MLP neurons of a small language model. Each row is named by its layer, matrix (gate and up: input weights) and neuron, and shows model dimensions 250-313. Each number is 200 + 30 x the weight over its row's rms, rounded and kept within 0 to 999. A neuron's up and down rows have the sign that makes its largest values positive.
A block is one neuron, or neurons of one layer that tend to fire together. After each block is what it responds to, as a language model described it from the Wikipedia text at the highest values.

L3.gate42,217,242,225,179,203,170,187,140,223,194,251,262,169,239,209,201,178,177,209,219,265,159,174,258,213,193,218,198,196,228,195,242,139,193,230,200,270,225,204,204,196,188,225,162,237,225,228,210,204,221,208,186,189,219,239,212,151,253,202,140,213,213,208,230
L3.up42,170,232,181,224,230,215,191,166,209,186,271,216,201,208,180,184,208,213,185,231,220,236,154,243,214,212,223,218,234,232,187,202,195,225,259,246,267,172,216,232,172,169,202,161,270,245,216,198,179,167,216,223,167,155,193,230,184,255,213,189,198,161,212,237
L3.gate43,236,207,211,227,216,211,169,213,239,169,214,213,120,226,170,184,196,163,211,204,214,221,185,235,199,210,215,188,188,187,137,209,187,217,227,201,210,194,234,210,182,206,184,157,199,187,241,261,228,217,204,170,191,207,175,232,191,194,242,175,257,197,232,212
L3.up43,242,138,220,211,220,175,200,176,217,188,186,217,165,196,181,154,145,176,197,199,225,221,159,171,178,201,190,176,212,157,156,253,236,192,216,211,232,223,223,198,193,195,185,189,242,253,243,232,222,187,203,224,247,124,179,236,190,189,181,189,196,158,199,185
L3.gate94,185,204,152,126,148,208,136,201,213,243,206,207,207,206,241,212,167,213,194,166,150,189,174,227,193,187,207,263,181,152,122,175,201,210,228,190,199,258,225,159,176,177,185,242,158,208,195,156,197,227,193,206,148,230,169,228,218,239,191,151,176,194,239,138
L3.up94,210,265,208,211,230,224,171,192,208,193,195,170,172,193,229,189,202,207,211,209,238,182,214,191,201,236,157,268,193,235,232,216,187,193,212,175,222,245,170,194,182,182,185,138,215,188,156,257,214,191,127,181,210,264,234,219,234,270,209,166,172,198,228,202
L3.gate316,201,247,209,126,162,185,249,170,205,188,211,217,197,194,214,217,181,173,187,210,207,192,188,213,205,199,192,243,252,160,187,193,227,158,193,159,242,200,230,224,195,224,221,225,173,183,190,139,256,199,198,174,145,258,182,198,183,207,194,186,226,201,234,192
L3.up316,225,230,184,133,207,194,199,158,182,204,213,212,223,229,217,229,207,185,242,178,213,171,181,209,218,159,182,215,157,148,196,106,270,187,198,183,204,235,255,180,203,211,209,259,169,166,204,179,196,185,186,198,165,164,147,175,183,194,172,217,184,202,217,168
L3.gate509,260,224,202,213,220,257,201,176,212,246,230,186,160,195,145,219,196,222,227,173,198,241,200,183,179,174,165,262,175,226,196,241,191,139,122,206,216,278,161,173,225,191,230,226,174,166,177,193,237,251,171,159,233,184,296,245,201,239,160,227,170,156,198,174
L3.up509,186,179,193,219,208,256,152,206,248,183,223,169,221,188,241,157,206,220,252,179,225,185,246,200,209,237,246,217,207,238,189,214,199,235,185,159,222,224,167,193,177,245,160,176,189,169,216,242,223,131,186,251,196,186,253,237,202,228,188,222,195,172,139,206
L3.gate546,192,227,199,189,168,207,203,206,185,115,231,167,200,195,244,154,160,205,262,169,165,248,177,188,147,210,241,129,160,144,170,195,231,229,139,181,274,193,258,201,204,182,231,154,227,227,291,231,188,194,202,256,215,224,201,212,229,188,213,158,228,169,158,246
L3.up546,201,259,248,144,251,188,147,163,210,179,190,224,172,247,278,183,173,196,193,184,191,202,180,227,211,212,213,167,171,207,208,187,197,231,255,203,208,159,257,182,177,180,252,197,225,164,255,222,219,225,227,221,167,194,198,177,194,220,212,186,225,183,171,198
L3.gate589,257,242,238,166,213,197,166,147,159,195,145,206,189,207,203,205,113,165,213,230,236,233,245,186,178,229,202,220,228,256,184,221,188,208,219,192,236,178,193,244,221,189,209,190,213,133,191,213,172,210,175,206,219,237,175,266,192,179,217,223,233,190,171,181
L3.up589,186,220,194,190,195,202,168,188,260,210,198,186,170,222,222,208,179,199,236,225,238,225,206,175,170,181,209,179,188,266,210,224,204,198,248,225,243,165,162,266,209,224,236,153,178,164,209,175,213,173,170,177,215,153,214,198,200,231,222,150,232,222,146,179
L3.gate693,187,219,242,174,154,221,202,145,199,202,218,167,144,168,170,204,189,209,205,231,206,226,191,213,227,212,164,198,165,201,209,213,238,172,196,185,209,123,177,201,195,186,245,181,249,223,162,161,217,166,156,157,188,167,230,265,218,168,214,174,202,169,181,223
L3.up693,170,274,223,229,168,229,220,192,184,177,226,159,171,188,172,160,141,206,230,241,229,196,206,198,169,206,241,195,188,198,183,234,187,160,192,194,170,161,184,185,218,211,228,187,189,195,235,221,238,197,232,194,230,177,219,196,176,175,210,215,218,178,148,226
L3.gate762,223,208,167,214,196,187,139,170,225,209,282,184,213,186,208,213,194,205,206,235,193,241,164,203,187,189,244,217,262,143,140,213,148,253,204,242,177,168,178,234,190,188,233,186,183,147,212,193,160,134,230,204,204,242,214,210,178,219,228,254,207,190,211,191
L3.up762,194,202,234,211,194,148,210,168,196,176,224,184,270,177,156,164,194,223,199,218,200,211,211,205,182,206,237,117,219,169,186,182,190,219,176,231,165,212,145,225,224,239,214,208,155,133,196,179,140,180,293,216,196,180,116,205,245,175,252,181,198,220,232,194
L3.gate820,216,211,200,179,189,221,219,139,173,157,241,193,215,234,167,220,201,164,216,177,217,258,240,244,183,196,207,267,199,166,212,213,208,164,156,189,196,259,223,214,178,161,210,219,245,178,273,229,201,178,263,196,238,152,210,213,150,215,210,195,209,232,157,240
L3.up820,214,207,208,227,168,254,183,204,202,231,238,190,203,172,149,208,181,183,187,196,222,185,196,260,172,162,228,163,214,208,176,242,190,156,191,173,195,234,144,219,223,215,192,252,137,152,253,153,179,204,246,219,205,195,135,172,146,190,188,257,175,207,238,195
L3.gate852,185,182,221,140,219,226,201,174,161,244,198,167,230,217,214,194,210,196,186,197,175,131,167,180,211,213,193,240,210,172,187,162,184,230,218,202,175,220,217,172,147,239,225,183,201,190,214,238,203,236,148,224,190,260,149,239,186,172,173,166,244,185,250,173
L3.up852,226,182,188,209,162,238,216,227,239,253,196,203,208,244,163,218,209,163,243,181,223,183,205,212,217,253,204,284,152,189,179,247,172,195,195,171,223,168,201,200,200,201,194,184,198,183,225,193,193,180,215,158,166,246,155,165,181,199,112,201,226,236,221,140
L3.gate1319,236,184,241,202,205,120,201,168,210,198,221,167,166,201,203,180,227,248,230,162,237,204,182,169,156,185,237,252,224,183,143,218,203,187,183,182,211,206,161,217,153,273,243,223,181,180,200,218,189,184,209,250,239,195,175,243,229,185,208,195,260,184,188,253
L3.up1319,202,213,194,240,232,160,195,199,188,222,258,182,213,231,243,196,180,188,217,178,214,226,236,192,171,189,234,170,230,202,191,191,224,182,198,250,228,186,204,254,149,262,216,211,269,215,237,205,139,201,197,178,186,183,179,223,196,198,154,203,184,192,240,219
L3.gate1350,220,220,233,261,193,200,185,197,201,212,184,211,203,177,178,251,225,151,195,167,229,185,163,227,188,181,234,239,231,223,201,190,195,222,210,225,203,208,171,205,195,252,179,148,197,189,184,251,237,241,163,274,144,234,228,227,195,218,221,252,174,212,186,265
L3.up1350,214,190,116,170,221,245,168,198,179,227,200,194,186,200,245,172,212,232,229,225,151,171,256,168,249,169,225,245,263,169,139,211,186,213,166,163,200,203,239,170,175,250,173,189,181,202,239,166,209,216,220,191,182,171,226,226,222,156,193,186,254,205,181,187
L3.gate1555,174,178,219,185,227,136,231,225,186,243,181,184,233,133,200,201,184,143,221,194,208,160,186,198,239,180,247,179,166,215,211,265,232,183,224,204,183,125,160,209,132,235,171,147,230,203,137,204,199,166,174,238,204,198,185,131,206,176,216,185,171,229,167,183
L3.up1555,204,200,225,227,240,198,216,218,233,224,162,218,183,247,225,178,165,244,230,184,213,167,210,231,208,199,223,202,203,237,271,181,214,191,213,220,232,169,180,217,221,187,228,240,275,185,160,205,222,205,153,228,183,221,200,218,166,236,232,169,244,174,206,212
L3.gate1730,134,208,215,222,194,226,164,226,218,238,217,173,179,182,285,195,192,214,223,175,172,207,199,216,209,194,164,145,234,151,163,217,204,170,262,174,237,214,193,216,201,252,232,247,171,224,210,197,184,233,169,171,201,205,212,219,219,242,171,183,232,228,184,184
L3.up1730,208,139,223,195,211,229,209,180,132,242,211,199,177,235,177,185,164,177,179,245,167,187,204,229,251,195,192,224,195,184,202,199,209,186,228,197,177,153,121,245,212,211,154,190,212,149,169,169,194,196,225,180,229,248,190,243,181,186,245,248,205,188,181,224
L3.gate1861,215,138,184,207,228,222,197,209,154,167,204,217,219,180,232,239,191,181,221,232,152,175,240,226,186,198,215,214,257,176,141,273,217,232,250,168,210,199,207,167,228,222,212,200,189,189,183,186,213,195,206,201,169,298,151,192,199,184,208,206,188,245,195,246
L3.up1861,184,199,209,180,187,179,179,182,270,160,203,241,242,170,157,174,196,233,156,225,157,168,159,228,179,205,186,230,246,169,238,190,199,216,207,244,201,169,232,163,255,204,203,178,154,275,198,145,162,189,209,216,190,280,201,215,152,163,230,234,227,173,175,142
Clause and list separators. Commas, and less often "and", semicolons or table pipes, that close an item or a fronted clause before more follows, e.g. "Like Ahoussou-Kouadio,", "civil, political", "ALC ESP |".

L4.gate1611,187,225,163,256,227,190,171,214,274,232,172,165,231,249,177,193,210,223,264,216,230,243,200,234,192,209,155,164,213,190,228,183,243,157,254,218,189,184,178,198,185,187,185,205,187,200,228,210,169,194,200,249,208,176,185,227,195,170,185,230,274,211,195,176
L4.up1611,181,233,170,214,172,219,189,240,208,196,209,203,173,189,218,197,218,206,174,194,151,207,214,244,264,143,170,197,241,246,140,225,269,187,193,229,223,173,208,202,183,201,268,190,225,210,217,220,198,214,185,254,206,227,197,252,188,211,152,207,191,192,167,159
Infobox and table field labels. Field-name words at the start of infobox lines or table cells, such as Preceded (by), Country (of origin), No., Gold, and row numbers.

L3.gate328,218,223,193,216,221,199,165,172,147,176,161,201,190,191,177,166,190,170,164,124,195,196,265,273,222,206,197,226,206,199,155,136,177,188,172,212,208,202,190,162,178,196,192,168,204,172,176,221,203,161,178,167,204,164,176,190,239,259,180,194,216,151,178,185
L3.up328,207,212,158,193,169,251,207,243,163,167,199,202,192,218,187,176,250,185,269,196,177,236,161,183,220,183,195,137,205,214,192,255,201,197,216,204,209,148,171,213,115,211,149,165,157,214,220,273,208,180,164,134,178,192,173,175,189,161,207,186,156,206,228,268
L3.gate423,220,172,238,152,211,233,160,191,189,202,122,220,185,249,214,205,227,212,207,128,221,170,224,150,196,158,205,191,199,185,214,173,159,180,222,235,227,213,199,171,173,182,191,227,174,209,213,161,155,247,203,221,188,205,190,203,168,152,247,201,195,215,212,229
L3.up423,199,169,230,218,220,211,128,200,168,206,179,168,230,217,211,163,197,237,149,151,248,192,204,150,164,160,182,142,184,195,174,186,153,193,195,247,215,210,209,224,159,187,177,191,172,196,192,222,166,207,189,228,182,208,227,219,178,195,214,207,186,205,209,180
L3.gate527,204,171,217,188,210,170,201,223,201,201,148,200,169,209,190,218,236,210,238,218,210,198,204,230,150,183,163,233,174,154,213,197,180,230,202,199,167,153,181,249,185,235,134,264,198,202,209,207,140,214,190,233,219,223,222,172,145,187,154,118,209,171,206,188
L3.up527,179,157,176,177,164,240,188,226,170,198,181,230,195,208,172,190,242,160,215,201,233,209,158,239,201,180,217,232,183,231,242,205,152,212,199,204,184,228,193,155,211,172,152,167,211,222,189,176,199,193,187,235,189,221,235,225,205,184,166,119,191,206,148,200
L3.gate591,155,228,192,196,181,248,219,201,160,156,228,182,173,221,196,159,200,202,180,160,232,211,244,234,181,243,201,217,208,167,193,184,171,174,163,209,254,180,203,173,163,172,177,185,115,190,192,169,144,189,205,235,195,268,205,206,195,230,196,159,203,194,197,162
L3.up591,231,177,234,213,229,285,168,247,222,175,161,223,236,225,222,184,208,187,162,210,215,231,198,232,203,183,207,176,180,194,198,161,199,255,152,189,190,166,202,224,164,164,236,224,172,172,165,219,188,186,200,194,217,284,231,231,286,208,184,205,181,211,182,179
L3.gate654,181,152,169,204,165,250,209,181,263,207,187,170,180,224,167,227,209,192,171,210,142,199,145,190,231,241,199,203,195,159,224,238,212,199,183,221,215,224,174,142,198,238,220,198,210,241,212,178,189,178,144,229,219,186,214,161,166,242,263,248,213,218,181,240
L3.up654,179,155,241,139,207,208,180,155,146,208,172,185,227,164,184,150,181,192,191,136,207,166,178,199,211,215,156,284,230,212,220,202,188,247,232,196,191,209,199,131,190,171,172,214,183,226,209,166,227,182,188,240,192,160,220,198,168,204,234,248,203,185,173,248
L3.gate892,198,206,184,199,204,265,197,250,148,209,183,217,226,187,240,210,233,229,195,184,143,193,201,180,191,152,127,194,136,214,193,185,201,230,217,258,203,147,187,169,138,234,230,151,160,181,218,208,165,212,185,177,204,191,222,208,201,141,217,261,168,197,220,185
L3.up892,173,144,200,208,222,186,159,168,174,231,208,222,200,162,192,235,178,166,224,209,163,185,205,204,193,263,174,181,168,203,259,119,172,169,206,189,195,191,152,177,177,199,208,183,260,182,213,205,210,204,219,221,206,192,244,219,197,223,176,198,269,231,206,199
L3.gate994,232,214,217,174,224,213,206,137,112,253,205,214,202,207,170,142,197,173,222,215,253,154,170,227,265,183,170,238,225,212,196,146,172,155,149,182,164,241,216,190,243,209,193,191,214,195,185,235,176,151,202,244,212,229,174,209,194,213,232,135,184,169,203,184
L3.up994,274,193,192,186,219,260,227,223,237,198,177,170,154,198,180,138,185,179,207,226,221,178,186,181,218,214,161,170,249,143,223,177,196,180,254,244,194,218,258,189,200,197,218,204,193,172,174,206,214,185,179,224,174,158,253,183,176,227,179,212,216,154,224,241
L3.gate1006,221,208,178,210,205,258,195,216,193,199,176,151,195,198,193,191,239,197,231,146,218,179,249,201,200,209,197,223,247,174,197,219,166,236,186,221,193,191,191,212,204,201,211,181,215,219,244,188,227,182,92,200,170,222,148,214,235,191,210,208,248,200,208,187
L3.up1006,166,223,239,153,193,190,216,164,216,185,172,178,193,187,168,209,191,171,179,200,220,296,236,206,249,194,197,131,245,219,237,209,193,213,241,227,206,214,188,163,190,170,197,201,173,219,201,209,228,172,231,194,204,211,169,159,195,165,178,254,203,212,208,216
L3.gate1024,196,234,189,176,150,238,212,190,211,205,224,241,217,137,175,237,211,216,190,240,168,229,159,232,227,212,194,209,167,200,223,209,215,253,215,198,213,208,221,224,151,175,159,174,186,174,247,214,218,245,230,176,215,201,246,170,185,262,187,175,177,155,194,161
L3.up1024,206,176,188,219,160,249,191,192,213,174,251,197,184,191,210,246,200,174,226,187,199,249,209,190,226,203,193,230,194,223,199,200,158,240,181,222,212,241,170,190,113,183,186,192,160,201,142,253,209,249,210,173,181,143,249,159,220,173,231,212,194,245,192,181
L3.gate1136,181,184,211,240,219,212,216,175,182,231,223,210,176,222,242,174,223,224,211,188,240,200,178,216,261,211,224,195,211,147,201,174,201,208,235,215,211,199,213,174,212,204,227,253,193,281,267,205,188,197,203,216,229,163,225,148,151,228,160,206,180,160,230,186
L3.up1136,183,226,134,212,244,188,203,216,237,264,209,165,169,159,213,221,191,194,197,207,168,208,209,195,165,209,206,189,218,214,177,146,223,224,206,188,162,196,212,169,179,232,222,244,240,212,201,167,220,134,199,209,229,227,212,216,217,223,209,212,181,167,225,181
L3.gate1209,295,240,207,227,196,169,180,185,159,213,203,254,197,213,214,182,247,221,152,153,188,185,217,208,258,156,170,180,191,173,181,212,225,235,174,271,196,182,189,170,200,215,251,234,176,220,192,237,183,198,209,224,256,270,183,202,180,158,167,146,224,204,184,181
L3.up1209,225,189,197,224,185,201,157,170,160,219,131,234,176,189,204,223,241,244,199,164,231,200,197,183,234,195,211,167,244,182,210,171,255,272,211,246,222,223,165,169,165,203,231,210,199,220,175,240,197,216,212,215,218,190,184,137,212,190,186,169,203,239,254,204
L3.gate1236,220,212,196,211,260,229,203,180,154,187,198,171,229,155,214,205,236,218,194,210,229,215,231,192,224,205,150,195,194,195,180,190,159,237,252,226,212,178,145,236,191,231,213,206,186,214,201,196,239,207,240,241,173,225,196,234,177,148,209,214,250,203,196,215
L3.up1236,191,220,200,271,209,164,210,186,229,191,216,186,210,179,201,193,198,220,199,247,200,259,209,218,195,190,162,174,192,157,217,229,205,201,139,204,225,190,216,163,187,181,208,175,219,247,203,189,243,203,147,202,243,192,202,208,240,208,226,250,246,186,214,171
L3.gate1506,251,174,195,160,263,219,206,207,199,206,206,205,164,204,202,191,224,217,248,232,230,211,252,200,219,200,206,211,269,112,267,158,200,183,225,225,221,200,172,257,178,211,181,187,190,204,231,204,240,186,183,187,249,185,222,179,235,130,157,207,201,156,178,231
L3.up1506,196,220,180,205,233,212,228,208,157,188,213,132,202,193,175,170,217,163,214,209,227,211,209,182,222,223,197,189,263,124,256,158,216,225,228,221,232,182,160,191,127,213,175,164,197,240,176,225,247,166,269,185,157,168,186,196,228,213,160,211,186,200,160,252
L3.gate1509,175,204,210,160,183,235,242,202,197,263,154,199,207,230,213,168,163,206,240,239,262,150,171,165,233,203,177,199,210,178,163,151,204,192,231,244,183,201,198,182,141,228,156,203,195,261,255,186,174,226,182,262,208,198,189,201,199,242,208,156,263,253,127,199
L3.up1509,253,215,191,210,235,182,202,161,124,197,169,207,215,204,188,142,179,184,161,184,181,182,145,165,173,155,212,144,171,145,200,176,208,194,220,261,165,249,238,188,153,191,203,194,200,220,186,174,172,111,212,209,199,181,183,168,172,217,192,165,183,182,221,193
L3.gate1725,199,176,228,243,185,218,222,174,220,201,189,161,163,154,255,207,177,179,174,159,174,181,239,165,265,234,145,154,163,162,167,210,201,183,203,210,247,209,174,219,213,277,168,226,189,163,191,192,197,278,226,194,250,225,177,169,169,173,222,261,195,261,223,203
L3.up1725,216,145,185,226,220,258,204,129,211,172,181,192,216,185,192,191,208,196,187,166,167,160,207,250,214,195,185,178,177,191,183,177,231,214,165,199,231,223,168,239,213,216,173,207,195,175,206,167,199,220,235,167,187,260,171,147,181,185,234,192,153,242,221,201
L3.gate1838,176,202,160,250,224,274,189,268,163,157,200,198,211,170,208,225,211,201,213,218,193,177,209,210,200,185,170,252,218,201,210,192,250,221,196,203,165,194,173,175,177,231,128,207,194,163,168,209,185,195,202,216,213,201,221,256,233,162,196,140,201,167,229,166
L3.up1838,194,168,120,198,214,213,220,214,183,195,161,226,250,201,205,225,218,231,230,154,166,191,169,237,250,225,204,237,253,166,259,231,212,143,233,185,191,192,172,241,248,202,185,145,232,208,179,234,229,165,185,221,213,222,236,214,165,183,162,177,185,155,270,186
Infobox field labels. The last word of a multi-word infobox field name just before its colon, such as Produced by, Binomial name, Past members; more weakly, table cell pipes and was after a subject.

L4.gate964,248,209,186,218,271,193,253,152,241,174,265,229,199,196,188,187,182,188,194,227,195,236,192,187,185,185,202,201,204,191,145,205,185,224,206,229,232,205,216,215,217,207,216,207,168,160,265,168,162,197,193,198,215,160,243,250,198,242,160,204,218,178,174,169
L4.up964,192,257,208,191,245,210,180,234,209,227,216,174,216,258,176,197,189,199,163,214,202,204,215,211,209,223,210,240,191,238,217,185,216,210,230,184,202,214,241,133,163,180,210,223,240,199,178,224,192,202,214,225,173,199,185,247,184,248,209,181,213,171,194,244
List-item separators. Commas, semicolons and table pipes right after a noun or name in a list or clause, e.g. Iran, Iraq or 1995), Guadeloupe or Pool A | Pool B.

L5.gate692,210,250,196,172,180,231,239,233,233,157,249,154,208,237,146,200,200,208,199,224,198,189,222,209,167,230,192,152,226,220,228,185,137,242,179,240,200,189,171,226,165,185,190,149,208,134,182,241,226,229,182,174,207,218,214,198,200,244,191,235,201,229,144,201
L5.up692,255,124,188,191,221,222,216,202,190,174,223,243,189,206,214,183,241,236,172,213,169,214,167,182,141,133,190,195,267,222,226,181,252,246,168,181,198,165,211,223,209,209,173,186,192,136,229,170,219,199,197,217,173,229,205,164,232,165,196,227,188,235,183,225
L5.gate864,244,200,267,171,171,210,167,229,214,215,179,222,195,219,186,238,268,181,127,281,213,201,189,187,213,183,192,201,181,176,232,211,161,215,145,217,199,204,222,260,194,138,194,184,147,173,168,140,178,221,186,183,181,211,162,201,148,219,224,204,197,190,217,178
L5.up864,207,172,218,197,224,205,178,260,259,195,240,224,164,194,203,250,135,217,194,227,168,170,245,182,195,171,242,263,220,147,216,178,203,247,172,139,195,199,135,252,193,188,204,231,203,179,216,170,230,239,213,138,191,194,190,254,209,193,186,137,157,201,161,272
L5.gate961,225,233,182,245,208,194,181,170,206,216,212,162,209,183,186,243,223,161,171,124,190,175,209,217,253,218,214,190,175,209,181,174,196,211,163,224,245,206,207,211,155,190,190,195,186,135,212,266,205,212,240,233,244,136,194,217,227,202,171,168,179,167,153,151
L5.up961,220,241,209,187,242,191,198,200,156,219,204,230,213,202,188,275,216,211,201,184,220,175,224,201,214,209,169,186,197,239,275,226,186,224,223,256,215,194,193,254,176,239,244,187,184,202,173,239,216,171,200,147,230,162,182,210,186,138,155,223,196,222,192,140
L5.gate1492,196,145,198,181,218,220,164,196,155,168,145,220,196,200,164,197,221,221,202,253,160,174,203,220,216,230,213,181,240,175,188,167,233,223,152,199,159,158,182,186,164,190,177,168,151,160,170,156,198,213,230,199,183,234,166,167,232,231,178,253,203,159,194,170
L5.up1492,198,223,146,161,214,208,168,206,130,143,173,214,142,187,199,271,163,176,221,174,233,170,231,201,163,201,107,188,235,225,125,193,219,235,168,190,220,153,169,257,215,210,161,207,212,154,240,190,175,181,184,173,221,197,185,186,212,180,194,194,184,234,171,189
Structured-field label ends. Last token of an infobox field name or section heading just before its colon, ==, or table pipe, e.g. Release date:, Reception ==, Spin 6/10 |.